Weights of a small GPT-style language model, trained from scratch on English Wikipedia: MLP 448 GELU.
MLP neurons of a small language model. Each row is named by its layer, matrix (up: input weights) and neuron, and shows model dimensions 0-223. Each number is 500 + 25 x the weight over its row's rms, rounded and kept within 0 to 999. Numbers have three digits each.
After each neuron's rows, "fires on" lists the tokens most often at its 100 highest values on Wikipedia text that the model never trained on. A number after a token or word is its count.

L3.up81:507456513523475463449521481474519492507536508494488527491469490478515493511488510519501513512513535470528484469483494456521487515491504532484489497497519525519492505528532514455504536482531492527487510470483464529514485540489471540475519512526477493524510516469475543522487475521537533485480547501534439469512502537460498528509500490479489510525489483471499563468502514504508518525519499520532490507491486513439471522520523553463483512503475476505502473470514525522479491477496487486488485509518528480508521523525509499481454489521505536480472540503533523486482480482507462527478504487469546481526465509520511541466435524536561464441522488516463542501475509486507451522474
fires on: "ers" 19, " in" 10, "ing" 10, "ory" 5, "f" 4, " born" 4

L3.up414:496531492485528518486466486527449534475463436497504475441506481512495520515528461507552518513500466501509491511507492486480540521500496503470474528527503543536509505535524491492493494491470502508480520515490521521493521466542492464485505477489502512492428463436495475498485551496474506511512495499483490532494450513476507510479439540501495482497529442499509524474474457524507462493480496472536474476506505486525475491506512463486535486519479502516505519532516520464538507510513528538517492485524458478505515514535453457509490497535527553494533492485494481472496502487502543513439501510537512512519484506515477441534487535536531529530480524496506517515480477493501477523481
fires on: ":" 39, "-" 17, " of" 13, "ly" 8, " more" 7

L5.up267:524484481516493474494501491509490541527471502467495554523482501487534532510485494490470502505490507526488507486512509505471504520479478472540503478501536505555514459517471492510505545527523524529453488492534509497530509469501526480460481478487506518452550463470466473430531549514485494503503507511467497501478421499474454486441517474500476525497522513462477500496483522479512482502512482497510495509500524544479480488509461452453482499529479491548500526509527465464500456494505475525527529509493534528552528530476491470538506517497517536503494485534498493501467535535507485514480489521519525512533492488462526504530467528510511522534491519454463535479488500504479460520520
fires on: " of" 49, ":" 15, "," 10, " as" 9, " the" 7

L3.up1:473486470528503487522476561442514528515530511532504508496501452529490495503524522512518481490489467535532512548501541472531517533482504504469531504496484502509507438491534512453474500489470561500510501523550493505541518435507513569477521502459506534473506519532524491473505504468493510487479515525526504509470523474492517479507471467493521495519504481501500467513463487493463500504476488507493498519529519509536492495500485495488488495497439533512442533477495456511451503494500488501477498464502531501542461461502484561469537478489477485520532503498453547529497486470512522467508471530496506533482465529513525499508505483498520505509516462517472476549505514465509475487503
fires on: "i" 29, "a" 17, "o" 12, "e" 8, "l" 5

L5.up116:510476475493459513495461482513507526491525460476488496527515503524540484502526495521572565520536478518498471558523505495526488536468490524548499473520494504432496495517481457520496477522488510512526487475501528499495478471469496461503517463506504535492533481515505481464483497483490513487489506524521469488455522514518506483498463505530468521489486530488512500496469482511549510497531485524555519505469456475495477519538489516467481479559505483513489551548554510521524542460475497468495500523488526462481501474471488508496469470515465469462537508493479493492514523527502524444480484523520502506505471541499511499499517495487474511532493475500470451546499507481534532526498
fires on: "j" 16, " l" 13, "ard" 10, " rather" 6, "'" 5

L5.up5:521457538520485500515493490495489495533473527467508467509474522466484522479478512515528491488514497511463520519526473459497539492508513567528496497477484544509500475481510521492506518494518531489506516486498506522498432511463557485450462477491500487486492496467537523472458515469511524494494547464479492465474566497502496500524547524514510513513491518465509462542472447462499495538516489539450538453569497489462494501492539494436516520494512479509507512498505456471512505521469494493510514559518495541514518472483524513517482500520457489498490516492515480484510508485514482472514533463467508508505496475507475513458484499546492504487521479463532505521520485532523531478510
fires on: "/" 42, " \"" 18, "-" 12, " Sc" 6, "sc" 5

L5.up226:528511486516501519478463523515511517465451494530482522478532472541484514527502521549510513528507514496505492488488477504461531520509476520510475476507529483472507470494515414564510503489472497526517532513488517492474472511513526497483484558470505490489494475493469465494480491556469462437583545524487520486488556484490513519505537495461522530482511494528489494528518478508509516561485466522516491532493499484526532513466510496476455524531514487464502468508491514488540513506497513511489520513492533524448489481491538478513510478465513537510458527507480513470473545501494487484489526488539501497510531478483504473480487533460510490488506445536504507475494479487519490484500
fires on: "-" 27, " w" 16, " m" 8, "ination" 6

L5.up259:503460493496500506501471476489509505459512502485500520451471468453511458540511506477475540469507495510501522521500551476465488469519534530518512436534464474485472425516462506524537498520517499506486442486480508535485516482530474536449475480487487504453509483487514504495557494461492511465552500510476502490477488506508485494474510504470465516505490508519519502515503524488486528518531457521513510548508483547495522508517537495484468471504501491454458514526472478483484522522521509537512505509500523466484498519448504451508475502526511525489494443518489543498522494510500547486502549555473490541498513509504543520519505518500472528522516492482456513489517516512533524495513
fires on: "7" 21, " of" 17, "8" 12, "3" 9, "5" 7, "4" 7

L5.up268:482472488456502512469533476525500484499467499506485487454537563493507479494511526498496531514509496482513516464448521477458499513506478502538481465497467549490501487477482503507505489447470469481457498516485537501490522524483501537488526503535520469501500571476469510549502500515520481493542518480513507503509451488492505563530521469461486495503519504505523546501496448478497529574523465484483480537480486504481519541488501442492474518495448480521503487569497517503504452476496514502495478495510495496498483477556519517520497520496498522486506498545504536568481475499524515487473494536500455506472522533527510496476496500496506502497487515508485547498520500548501493498517
fires on: "ing" 21, "ed" 21, "s" 15, " in" 6, "-" 5, " her" 4

L5.up82:512508520468523489508468485489501490485462531544467533491536481533526476476507508463473472508524506522495512475494486516512499509472490485545504465522496526530537473500511516495522485522548521452492437512518495508477472519510518478455524498521522508474493530501461487489501488497504537474516569506504456489542533509551451489527508504510474503554506547531486549489475470465455543519526484532507487515537471501510524461503544480484513503514511485513470531502512505522548477454494483510525559525525474510492521493515503469468460486522523488502487488500460495521486498478458533516497502503494533489474499482489473496456507512453484506488524482481438505493526455487506476487455
fires on: "8" 14, "6" 9, "9" 8, " on" 7, "7" 7, "4" 6

L3.up20:516531482564559514468502526497509478484501527525489490496516502485454508462507507511526498530501491495545459520502450511477482466483510495502536508496452531492475496538492495496520503496492495508517476505511470511476531523517526493519520522494493471518491539454512499527482531494530505508530461502503467507534425491536506444465521515507461513515503522477507482480490509495514468454496534505542487496480536490448473567522466502484489506506488509522467535477528478485499468504493481510444471523472470506497473509517551498456501474543520482489478517513495519509541490511495497574496506497494523527526470503501552510512501546490483511506468530486478550530476443491517505505475
fires on: " of" 24, " life" 10, " career" 10, "ity" 5, " rece" 5, " lead" 5

L5.up403:535458561499502484508501512509530484497516510482530512539511463456543459504503512507521449497482470489455486497528451485490470485472489521555496473488529496489524457490513511515492504537447513510532527479489499504499510480506533521479509494516472550492477473512504515508473548520496533522532569510472497518491495504500534487525527507524538480455512547485547507505499486446540509483502515468497538505504478478535492473476508488461526526513491479460505511507448492485466450478482511501505534481481496506444486489507529512473498521500494526509496478511502504556469474503517483532453531495505508521474514486498488523495479544508514463488424466539531523471479512501502486502527
fires on: " (" 43, "-" 31, "–" 23

L3.up226:529500495490480510491501497466533474530515456480506510514533538507528497498522494499506485492532507530552520467470505551537487500497470480493519504495522487493469486490516505481472471486471517490523503510494519508439533509504493491501513486511514513490515513475520471491529511527497536525520490497463480491436510503533492475506479490509464504491483473511500499489470472548468523510484482529543519495499449554531507534502525505470470537489488487483487522511511499511478545492496500479497477509537494471511534505513562530511500528421501465491488517504576522499501477554493511505508477544515499489517506489529481486474473544455530537503472472484524452518514498433444489431471
fires on: ":" 19, "0" 15, "ant" 11, "ed" 10, "1" 8, "or" 8

L3.up401:508496485495464506500488499516433487474468485503490498470515500498424540508497491474488501477499516468495505472545499538526536490503537473510469514529522513525480482501532501472482571484530524490476500524477487519501532527491482491503529476485481519491459467511538478482475549494496492469527510483535499511512439482490502463482504517473493522538516531467544505498511496465491490510508471490476477452518471520491496498470484498505503485492499466492519506476495496490554496479535467489526546539492526524462528542479442532554465501470477554518501534511509465489482529536518509496480477517498536480509492518478527512515519548510535543485474522496472527534524471519536488548476
fires on: " of" 73, "4" 9, "2" 5, "3" 4

L3.up326:454514493484495496495484534527524497481516519450505482555473504528460541483532505494530480508458492503466474528481499516504498548498504493514497501461463484508495520505505524490536508499502488477469545512487540552473492547486536577491514507481509464484464496472492453470468489530476515507487512462540486525490530518469490489534474547562510487521493464476519496488477489486486500520455507512500484548487479487517508526517468516503534525518512504483549455489470465502508488556493516515497495482451488480514476505497488544473503490500554500478502503530496490526449506523499502485511503479495487435510504539430519493514508519520512500529466508497508480465485499467539536485521
fires on: " in" 49, "in" 22, "a" 5, "ed" 4

L3.up75:525543536474523511491479542532482474470507508474471513489556497510475499484540461534491491520533472506505482509516525532497506541482473454536533506504502477521539478494497536485541549526432451492463505507523499477497473524482515514517465481495527483490488493488503505510479537470523524500498527488491495576495485488466538490490495532443522500527504564525487484549527454509478529485481490486491514479495494506490510500515503542521492485536463458492490460496474483469485478439522499476484451484494499468529497494477510503469489498511512498474521509503487539520503497494489554468475519518506523502487486462487473493487549454524523467566497506486495473525534502489495521506496
fires on: " |" 61, "." 10, " di" 9, " to" 4

L5.up380:511467460493472496521491491553501503481462483488501521498488512495506568508487475478468493485511497508506487480540495543524507506541498534486463495497486472547472551452486445553481452493537524517509536469505491535504506521455526503460497509483552525507485499494491502474463501500485542503521535467471463484469507546538449470479508520484512505516529524511498554461519490498497515475520477484511479499526514477499498495470514489465497498496569527506503515484535505479514505482465531521501535506480512494501543485549486497500495493512465537467508472493480488497541487506497513513457482501449468484472521482543473539530521499554499486490484491505512480452498503493552500457503
fires on: "-" 40, " In" 15, " He" 12, " She" 7, " she" 7

L5.up273:499469541556496507531526466519486504453513489503515494493483470481511467526539529523533471498470531534514430495505542500509522504505475511498485463450520502522481511558547496503501486489490450530509489501526496476475483500502513509549478454484477479531489496470522525486507499518481519504486517523489488497527462465538495541503522483481563480503508489452478452495476495551503516488515476523539495519489527470470503533450489510494488518479490539527530489520492523510508467453511491484547483526511488482456489511456491532484518472468460519480437527506510539493476496470480477514470501507517532490509459497494496484492509530555519510504536544485506489478471502496543489497480
fires on: " in" 13, "ch" 10, " one" 10, " at" 8, " based" 5, " By" 5

L3.up193:537467481520476492476488485505501449508494503517474472429466526467488504509480486512511479510484459457437480534493486509488534494445537487467498489505507520496431487491531498500517495543561480501489492504457496491469547510469512481519490494477532488491486477523493508515492512539510499488484481504463528488484508530467499555528531536482520522497519478489497502508476493518496463491494479533542513488499518442499512559481494514458477502491470511512515455519543479520500501541509499505503547466472481444494532507545517534527503523500490505516543513515538502530473554480486506501489507475530496546501529488493541456519499553525472510512536503490485512469504499527507507516471
fires on: "-" 27, "L" 7, "5" 6, "b" 6, "S" 6, "\n" 6

L5.up200:509447483495465478520474515534514513490459543463471519504510501491472476486512484486467532505455525467493482480518486478520442490508490501507496509452473504462541497532473509509473510549498520498492538519526473481491489490507485462505531428457527543480478479547545481523466495514531487507514550500507495505479512509486557517483478493537468512482477467518502500504546543475468482488577475487478513519539480488469511467508475525478472485503512494522479513491482493463526540513510504491510479563514470541521496524500495512513467487508494542506474524557496526488464462525517479529490486569511493535539486490498507506467473485496492503502521534503524494495496509486504519512504
fires on: "-" 58, "," 9, "/" 7, "–" 4

L3.up236:457493474500462505483531510540486476484517506482527479493498474495480516513545446542488523525501488513519503508519446513517514483518539499491461454506476543529504491469504525479479505517543511577484524522507498485494498565497485508473518541514494506526519484506460529510467454507455507482501501501511460473496503542479470500487457525494497532481477485487526492503495470534490531435503504477508495468516520497533492514510485537501470539526555447474489493511469503503475486487513509494532556510475491503506498509504475535517507451568498507514482527472480533474502517469516455505489458489548491478509471524512524485470462493504495525513520551485499522480542498482507477516535
fires on: "," 22, " and" 17, "ly" 11, " of" 4, "-" 4

L5.up41:508473494494518520502534448474456536470482535548466464513520442512498481502531539485499509511499526480529529535505486480447545510461511523501487501517490505459467499469484578505558528520458482525510504484521502514483486463501505524461474530530464513478477512479522521482489465446477479509486496546520505450535468497508488554532497525461442488497485516501506534470475497507465494451515484483499505537538507516524504491500535515478483508510490530523479502509480485458449528461495489490527534470505518491507454500478485544522495486507495500490537546473474495518524525512506502514517521520521486489506503524493463509498508532512508497493497503476519533506475513536512484550498
fires on: " (" 21, "0" 17, " who" 10, " that" 9, "4" 7, "5" 5

L5.up184:496459477543487495475509517478473472493440496495487489544526490508498497487504498562505510497474554523524518530475460520513469565522490519519462506519448490476478533478491530504475522499536516520449519465486455502559481557493508489475526534500488522494532509488485515496463524455506496516506514508515518512474555502494449508505511525467480489497466499489460461511506505504476511478512524533492543476524497540483479484497490504477520520464514527472465510502497520495460514458499510513505503466484519534451473497511505536495452441467498543484502505522467463466517479469526490514487532479494494553516524498501527527517479496507490497554516499481486517472473527516516484485471
fires on: "-" 76, "." 8

L5.up229:560481487553478494464498507457521490555422485524538504420534504495495472518520509490541542499477534488506472477520505475487503485484512518520479494483524512509499487517514476513477465480489520506481548491503522507500512494510484525506480488507474479468529492520489501479536523496500488460526509520546475489485493495480495460519457511506509544456418475521492507502529526520491492503548483534502496459536490546485493539488507438448516499512458539516500497481471513472506478533435474499521520503503503516508483517532493523470509494533495489493530520509475486475513501530477517500502463516501508518519478506494485557492500537531482500495487528483481478472453504518509517544526
fires on: "," 30, "'" 29, " became" 8, " as" 5, " was" 4

L5.up336:510480448498461511452497496514538512511507490525513498500485502498506476514520491499445499484495466528510496488501497458500468524486507524523462502450519527502478534485503479459513505520494526522518534514502532501560476482496504464498494548460540477517541498499530541519469457509480457478527489490499491472550510491482491494544501475506490500449457521514547541499564465523486469478483467528524505505503503479520508462494502479504444469486519488511500560523540501476496514520494483537497484507503550495452511477471484512482491468505499520487529522535498527505520502537509524472475492524521437519512529513572497500497512517512479522476477496496467531534490461511520508493445
fires on: "-" 89

L3.up124:515525508486502463478508529481453488495482491472496467514531456527507513517472530525450467493535544524523476498504541500517466502490498489526497454522469478493514557493494511502508570498500477500507484481541468476507458513488511504491448500503527514481504544511506516503528512480517500511505559507494529493490520495455483507503497526498501504512490484511493507522496489515447502507528477523483542479493467513497469431499526487520510552498505456496514538453502484496471494442487498464484519509521537443479491518530523479513475500486480488496498523456526534499506496500514546502528461565534525551499490507471540470498480532452478474455516494457552470515503492509493514498480
fires on: "." 38, "w" 11, "ent" 8, "j" 6, "v" 6, "c" 5

L3.up135:447487530501501504447467494474494452497530496493503482458519518506514512489525546506478498493518445470463521497487467489448468517496442503482500525494477530543515499491463500514515476526452467522518513528495492469454503483534562440472507502477514501545479525509511488493502473517450551459493516492502513554534542549470512503538512502515484477499501507519512542438519459503504495516475464487517441506492498507499501514485506494481519514535477531511476476490486481503486440507463486517507488494514501509513494497471469512535517476508501491479548487497511485535521471507468546505545533489494495497538506545499518472490528509481470533481515518511497521520525515501524510512464
fires on: " there" 25, "s" 9, "n" 7, "0" 6, "y" 5, "h" 5

L3.up300:493520512455530480494507507498522506521485466475475495435516482546518499505525508443497467516500518495498495528486524516489516555476466496504500512461515517502471502545525456483482494484481517456491489482482528507466527505474501519485485537501522537494500489464549477489494480512498501490560551444465516515505496497483504483492477514446503494519482484503481500521481532487489493544487552527554517457537468473489526491459477506484486484491504506501490526523514571510464503500480529537449500488514502518538532504486512517528540508465538473473473492495500517528543490492483526506494518522484510466505489531493480509499516512528506519477502436479465484555466520471509569516485
fires on: "al" 31, "ed" 20, "ic" 7, "ant" 6

L5.up447:509512490523487492476501502521486496503515519480472516529479471498544475579465505489501539535499471474472480469473497489493520525508487544503492476524496482482525489501535488483514517526513529487529528496516501495529460488496496461466485490466543507460456453515478517512483505511428470474490513495517456517475497479507483536505514479517495547504494453482476520525476483500528491496484513484485512513522474483511565476487458451490477462520494497484468449515501507478499459472519546538507470445549491523506486521509493516504493474536495521481494483511523475504516535479484489515519511500462485529513539505551540530537546533544517522483480551496483495468533478541474517490485
fires on: "-" 30, " a" 11, "ew" 7, " and" 6, "ie" 4

L5.up28:550489454521470502536461482472503501517501495558456535524482505509453499503517515457532503465471525548473439521522459520470438488497510509515464495484475512518499464542490499504475471552495466504494493479509485500508501487534534526494526534505468462513477466496496500540533500463497553475501493501504504472524518478482456542507448497526515473473501512531510518482495482521492490485502465513494516507537497470531471503461517477474487478524478509499508486480541499485492488554496488480531489528498494486547495487470513490511499532522515508494467519514517498552465511479567515557504505502509527502536505530479544514505522487491469471471496525445482482515470508508516499529522
fires on: " in" 40, "-" 16, " (" 12, " of" 10, "'" 6, "–" 4

L5.up31:517452487522490503464504501502537530478528474483513484482482518509496467464462498523494527470497486495472533490480508457487484510508481491536495537518509509523516527484495490494423541481467530486534491513481508482527492463541530508478530498536458481496503522506494551485516523510517517502506486464468509478494514529507523516530515504512502496527480500494546483502496490420509500481486516534506474451444526503474468540536520480463474492509521519469515483502598520494490470496460497524491523497507511542519493455524482483515447527522518493516477516500544500513486506500496483492454519534474525510476553512487528489505486515491513463499482566454514488505456540493522498498518
fires on: " " 52, "-" 9, " sp" 5, "c" 5

L3.up62:463486453511534454559511503482497517465462510514494467502522516522527491545539503519503475503455518471494478498483490508476536516469489502462492491518496505483478487484515522483488511493491463496511417497529483501477513510480486536481530492519512496490491498490539484493497487490492501473517514484521500483517508501485493499537556530503510483466500488522521532491494549468456498502515563528515483434511475548511498483512504517485484496465501531486457516504477510506512543520486497488498545482549547553500501498512518544507480494478510436505497479549477527554489526458478483544491534482515514486521455533500470502449489484515536555515491491526464494503497510450513485488505
fires on: "it" 16, "al" 15, "ly" 10, "ed" 7, "ile" 5, "il" 5

L3.up297:521514493512470524486491539526463540456519521505496488481508478513461498497495453513491489474473465497446454485454490465517503511440549496539456478463488483563520494462523499541513480495525528517548506518514478503462468500485521481494526551481507478510491478452472517464474483525511482477485481481474495538471539491523531529505462489522538469463515503490484522534506476510517529514520525491482452531490512442528504505488526519490528507522528510495543521501496526525496524486516506500517502505509459486475485492516477477466482497542499557540483487512506550506475524548514504482524443495530487486517542504505509476505494534516503493456482490504477496480518467526532477498495
fires on: "-" 75, "l" 4, "im" 4

L5.up157:527491494498519512475532503495490433521486466499551487483498493535516527521502517509447533481499525503500466519507517496554494491499513514481524516495509494503500446419500474470494477485504511498502564518557543486513457504493466486471490518431478498464546510514477492511512525453487487497514498537521458513477455500496484523438500511490485508480499517511475485482508476538508527497473485512486497501534466489548516494453515467503524515435498520512562519517464493479502468526482517484464494534470517494466512495463496521516558497496485557507517477528526520464484509528516510485486488525491512490497481502486536538502546517504516478512483500525494511492506520517538543500503
fires on: "-" 14, "S" 10, "s" 10, "'" 8, "any" 5, "ans" 5

L5.up352:503527523539496457518517529541487490475525512501543457523501524498492502523504506522490418476542471467525494482560489481521535492480409482499507542491525496493472474545506519465508488498500527519525529459497515512510508518467537484497508513568512501482518465491492523461543499479545532496495540476485485464498528467489486512520463492506539491501528522462496487480525466511501541464477529537496535506491459472503464522527472479518525516500501498489470524515498498489485514495508495491547486501534511511485488480524496462473491467475483478494527509557526486533497476510491483506496527505446532507512496491485508482505452503518494517493494541470530507478462497450501516467479
fires on: " an" 43, " (" 11, " was" 9, " as" 7, "p" 5, " a" 5

L5.up7:480462505491439515512447540517506527486509537535575490491415449490498469527515483514490513473470481511482493517519498496499493498523513463492513485482522487506510511494516509513496517492485529488488489501497489546523483537511543505526474494529504521495530477496528469464504509492557568503491524529474544485500528511483474522461483520476486504497515481474439502530440505493453489465518509466514507474480520515479521475506444497460484539507494547480535460485478517503513475510510541504552514491481490458503502460526467501502507470503469498499520540471533496489517510541483486472484503518501489545509469532487522520479508528459497492474476517506538496509533489476497490525505
fires on: "ic" 18, " for" 14, "." 7, "ian" 7, "ine" 6, "ologist" 6

L3.up381:480517491489501495476506467576469498456507488495462487506544472513482501483505428498544503470487482487458520471469487521518511522478452494553484499497542493541506516459468543466502471492472492487519489479493474512467526489529475509509545491533466523531526500533515466457510497510507519533512514498474495506479469532472501487463497518469508502479537496459475523474467507562540531494512525478533450537515495449512490535558523513474509493496518516499480515540435519503500518493517494497501512490487501461472531506493486496533515511557517479548479503510488492475521552550484521505523513517499511505506502499493531493499513509511495546507509507499508512486466498520507458475458
fires on: " more" 34, "ly" 14, " very" 9, " too" 8, " highly" 8, " rather" 6

L5.up344:506469512451501502491493500487464469501525491483516511506525518473508511490510478506545484525473505512498516480518526445505485526515516491479515512507449521492514492506435501452540500514487494525458555505501455477498522520516503515488484493490447488478520498487547491460460521508482558489516483499454518486499486535487532479504466505498473533515453473470539527528498476482487561518543493495529446535444507505528450540488538543470528504525489514496503519491510495509508493479502486507491529514475535460522494539511521527502461526483458533478471477522484509547482490500530472506540502485517485443523524488504510504525525533528494484492498507530447453475479491482525500485502
fires on: " of" 22, " the" 13, " in" 10, " along" 8, "ed" 8, "." 5

L3.up167:528490515498547468540547521490463514451481461493480469488507521488515475508489552510499481507500439517518487534484479497488500541476499528515539513483494495462483558469505540514510486513495522473511506509525495457516488545527478500470499456493502552496503494506487551561479484539489517499524507506510461518476509528447450464484508543494507479461463454525512494518510514496528486527489485492534535472531525489501515517527438498502513509493467507497521515506502519492502511549520527510493472508518531485475482474493502499536483488513481468461474492554520495493522455534489492527493509477508490504501511498526469496501492479503502476573527435526491524523488496520498450462478
fires on: "0" 72, " |" 11, "1" 9

L5.up153:493518471499490496496541512526488494507506509497461463486513555513573448500487483489509506489509512514530478541489489502487512517485521467531527548519472462530517527466512523504508516501538533520500496432481498495500488511510474506477498490495496551478507543528505474490526456511514505521474523483489488466510525555501488507490492492519501535515507536506518469498525502491477508504528497497465527504504499479474495470474492451514510473503442535434474525504516525484487542525486455540482513521457501499473482525498525487533474480508470537483493477475490481491490475473518507536474517530529544542440483536481535501517557522495539465466519473465458512474489493514509545517478
fires on: "\n" 20, " (" 14, "k" 11, "4" 8, "9" 4

L5.up117:523488475530494488479519476479491485534498479512477519507515498489470497504495488517504486470484537521525503436489515496516505528489457489508486476541542485542529488457521498493506469476495531521505506489548544495521535512511508496537502476517496525497551490549492454531501513508492471449461504511498507443492537512514471500496530457492496524458468477535509507517518540529516469483473498513495514472545510481474482471532518507441541492513486542473547540538443494523510530488456520475509538497525492528448473512457472493520537478460546504511525521470453513490473502483521506466470520483504478519463453499511484525485493535474507513473489509474499512489485487515532527480507
fires on: " became" 16, "," 15, "u" 10, " was" 7, " is" 6

L5.up145:485515530520501503598493517494468542496493488494490517516481497487516510511471518518433536473514515499514469497459553479514500500494493533515490501498488458473460503505560546519453488486502481487521509510493464485520507466497484548451474457500533484485508515536465533444529533498540510492484498533526501461492481532462466466466484495497499516518534457520496488524468448511493491437517470464457486497511516519500486477511460482505518501508511504478512520497497501502488549475474525506496483497516514478509484518541546504517519491502475486482504520555447498528525500484478466485527522460529484482549489536526514492493529467512496508527494489503505530541505488511514514517479
fires on: "ar" 14, "ap" 11, "y" 10, "w" 9, "9" 8, "1" 7

L3.up225:501532500511509511512519496503510494499538493474509502489552488508484476493495539493517518493522487489542539494489523485452493526509466507514467484509456502506491503473493552453463503500485501520518429506482472487503513497517514537533488492510546562520511531488494477541537512485521523517481528460484500551432507526481556462498479482535552536483502464462497463460486492446509503519509497483515503482538503480492472520512513484452508519471492523499466487474514484506443518474518513558475489478560493487513491469496462523503497518496518466502492526504496493483456498478509539485475489532524485468480512531522533492467527491474495521493521526491538471497558523470468490484487
fires on: "c" 12, "y" 11, "g" 11, "em" 9, "j" 7, "h" 6

L3.up102:524468525508478508468488490498425464503503504495506489492527470472518502534497480516491568460455524481508541493496501512525493499480510525517484524527541495508481520480477501527527534506521460457483471520511503510511488526499538468484519447507482487505464514500491514514484503474550492490491519513502506505462479499488527501506549484524487500523476489514420516515451507493478469532497481472540469510522525495489513468479535489551536525505510551464496561501496495467495501525513484510494480482457515481499516480477485562466497491486481500481491523471507536521486494499499448536524503518558500487501488495491505477493491536512488498460480515446525526494485509572546472545499
fires on: ":" 14, "ent" 10, "ip" 10, "3" 7, "4" 5, "round" 5

L5.up68:526488521499503513479499480455506502483540499503526464510462541489495490477481502489514504516521538495454516513494493495547500500480523447528514442503481479474479470515563499527489498529486506473533481476467481500443460498516501519514501502529504495475554488508536523502473458537530493489527514455542511523528505522495471509449486540489488500479462501518475500512496519494494512499533516492544530540491486473500488469534536498457487550491462484513492495510512517482471515482514504474521540494505498476518462532488478574501473504464501495455521482480507453548528508528473487462488505469511521546541474470508514453530478487522538484502504556522516532493482510477510498512469
fires on: "th" 25, "-" 11, "6" 8, "5" 7, "0" 7, "7" 6

L5.up20:457488447537539486480505501506543463484515499537486497502486522460535514582530509490505533517480520514469526492499488494492487502514500515500527485499497493474512499466485474520506454509480489522494566489503471492490501505517522463501475509470479441449489518441531465495471441510512512458545496458467549455470467475496507489471482473509497515472544512505530460523529481506532514505514523528482491511520495518477476481483535479452487513465480525535569505478490498504528460492501473511502494485536498503543492491525515530554510561491539469532490519501525513505519497520521503508497508503511490480509485492500495523525470520525496487495491486496527526491457487521557501505510
fires on: " such" 28, "s" 12, " same" 8, " the" 7, "'" 6

L5.up419:518477515505496505490472527473473474478506495530504492491532520496485542511534517480521512529515511489501508487497483474500513522470490553509494505462517517525513515456482475448472463488468518525468516516485538480523509450485498482487472486504468488517483470494512494509518527534465508559533484504482511529520437524526546539484517507504495472550533476483501518512534450472530443514458487485507477495511462484434532491480520481496513511531524468480496546491479484460519475515519529531488493474503513525529545518486465450495531511512489486504538503479493477522523498480482517558482499492518530449483489483505545515477541494481537530500455509479525518540467496511492497500446
fires on: ":" 52, "N" 34, " of" 10

L3.up199:491496503514437551494494498469484458488453497506479542515482508497522497488494480440516477521487500461463477504463489542480481467453493512503503502489483529506502498465467496487527526527487465537491533538494493495522506521508503513469535474527504502475509497496498486547562531533502536544539505447501505507500492504502485490499469490440487490434500511495480519498503497497490485521519492558499472518520494495500469523496503480503482550507547515473487527506526499494510473511488541507501504502460471539500519468495513532521484476495479525480495490478530503583532490500482508489462481453426521513518520505534499483532466499488516541494507514521480574484525500466495472477490
fires on: "-" 60, "th" 14, "al" 11

L3.up207:525511475542495523509462518523469489521445467508477514462500492482500529471489522499511534517508500481476531458494506447487554523500452505506487516548492501508517502497528535463527479441470499482490489535523522527510504507508523505441486442507495494483478503473473523473487488515474513523511491493487506494503498480508492485481488505506519527474540476481517504460523506456474455514489531511514502530454508554530478474492413507502501485478512484504500532495502472507474453535517521557480493461529508485492476514507470528495500509496450463503528476513500525516482513489491496506481483501515501531485473460476457515542481539530477511508528513493478579517533539521479504540511
fires on: "P" 25, " are" 24, " is" 19, "-" 17, " be" 6, ":" 5

L5.up210:460491449521502507510470481491500528497481529512497505501510492465510512530514513461528473525471495475481501494474527508471551535523547472513452522457485466532527491450506508498528465463511475529501501503496504516530551488496502459492510535472512508509540463511504483490489527490471492555472479519526494464561501526511487477502516524473444484483458508523494495473476446479450530513496496511507507480496549491513462464496454510482516482520530534493508506515522486480492487470519492542528510477493531511508468494507484536483489484497496555471519515492445474504535485502528480520481584514479518520501457503451511515482491540486533473496499502481528521502527526464509489533491
fires on: "'" 33, "." 22, "ian" 4

L3.up394:549526507515482454482471514505490547490524496504484486479487514486489525491539517564532511481471472471495459527452501497452490481508487507505518536467493465490513502510488523515576510500495522458493493501489461488514492523489499508517505522538501511499488477496500544510531493493512510528498497483509542456538459492441483508537500491577533463501479490481511473503489482550454508494467515535539554534489531454530493529530480500502501487456498578508466488498515501485490456497502479530532461508516464503504446525493517522531517511495516526499486466474489479529476467499462498455544503483508503536497512499495481503517475504495464514530503509469520510487472511490479487504486
fires on: " of" 31, " and" 12, "al" 9, "t" 6, " in" 5, "k" 4

L5.up198:492504475546478513505464471492505488514503446499507507490510496500505528504521491480527465513509536544471540548511475505461512488525545478486483471514468501505506458501545548494457452496458501503517497511514510519494508459517464455528495480517529529471488466506496508470487517459476533507468495532460514474512528498505470509527494477472505549452471529473497502521518489491478489486469475481502536491478456486528481517521573458447528490506528489470530478467548523520495505476494496483481486502511472470508480437489518483539490513472510449510514509472511511508482477499542516506529518526503516492521508517484504505508528516498499508482530509497470541508534513463526500567560
fires on: " " 20, "-" 13, "\n" 13, " dis" 8, " (" 6, " rec" 6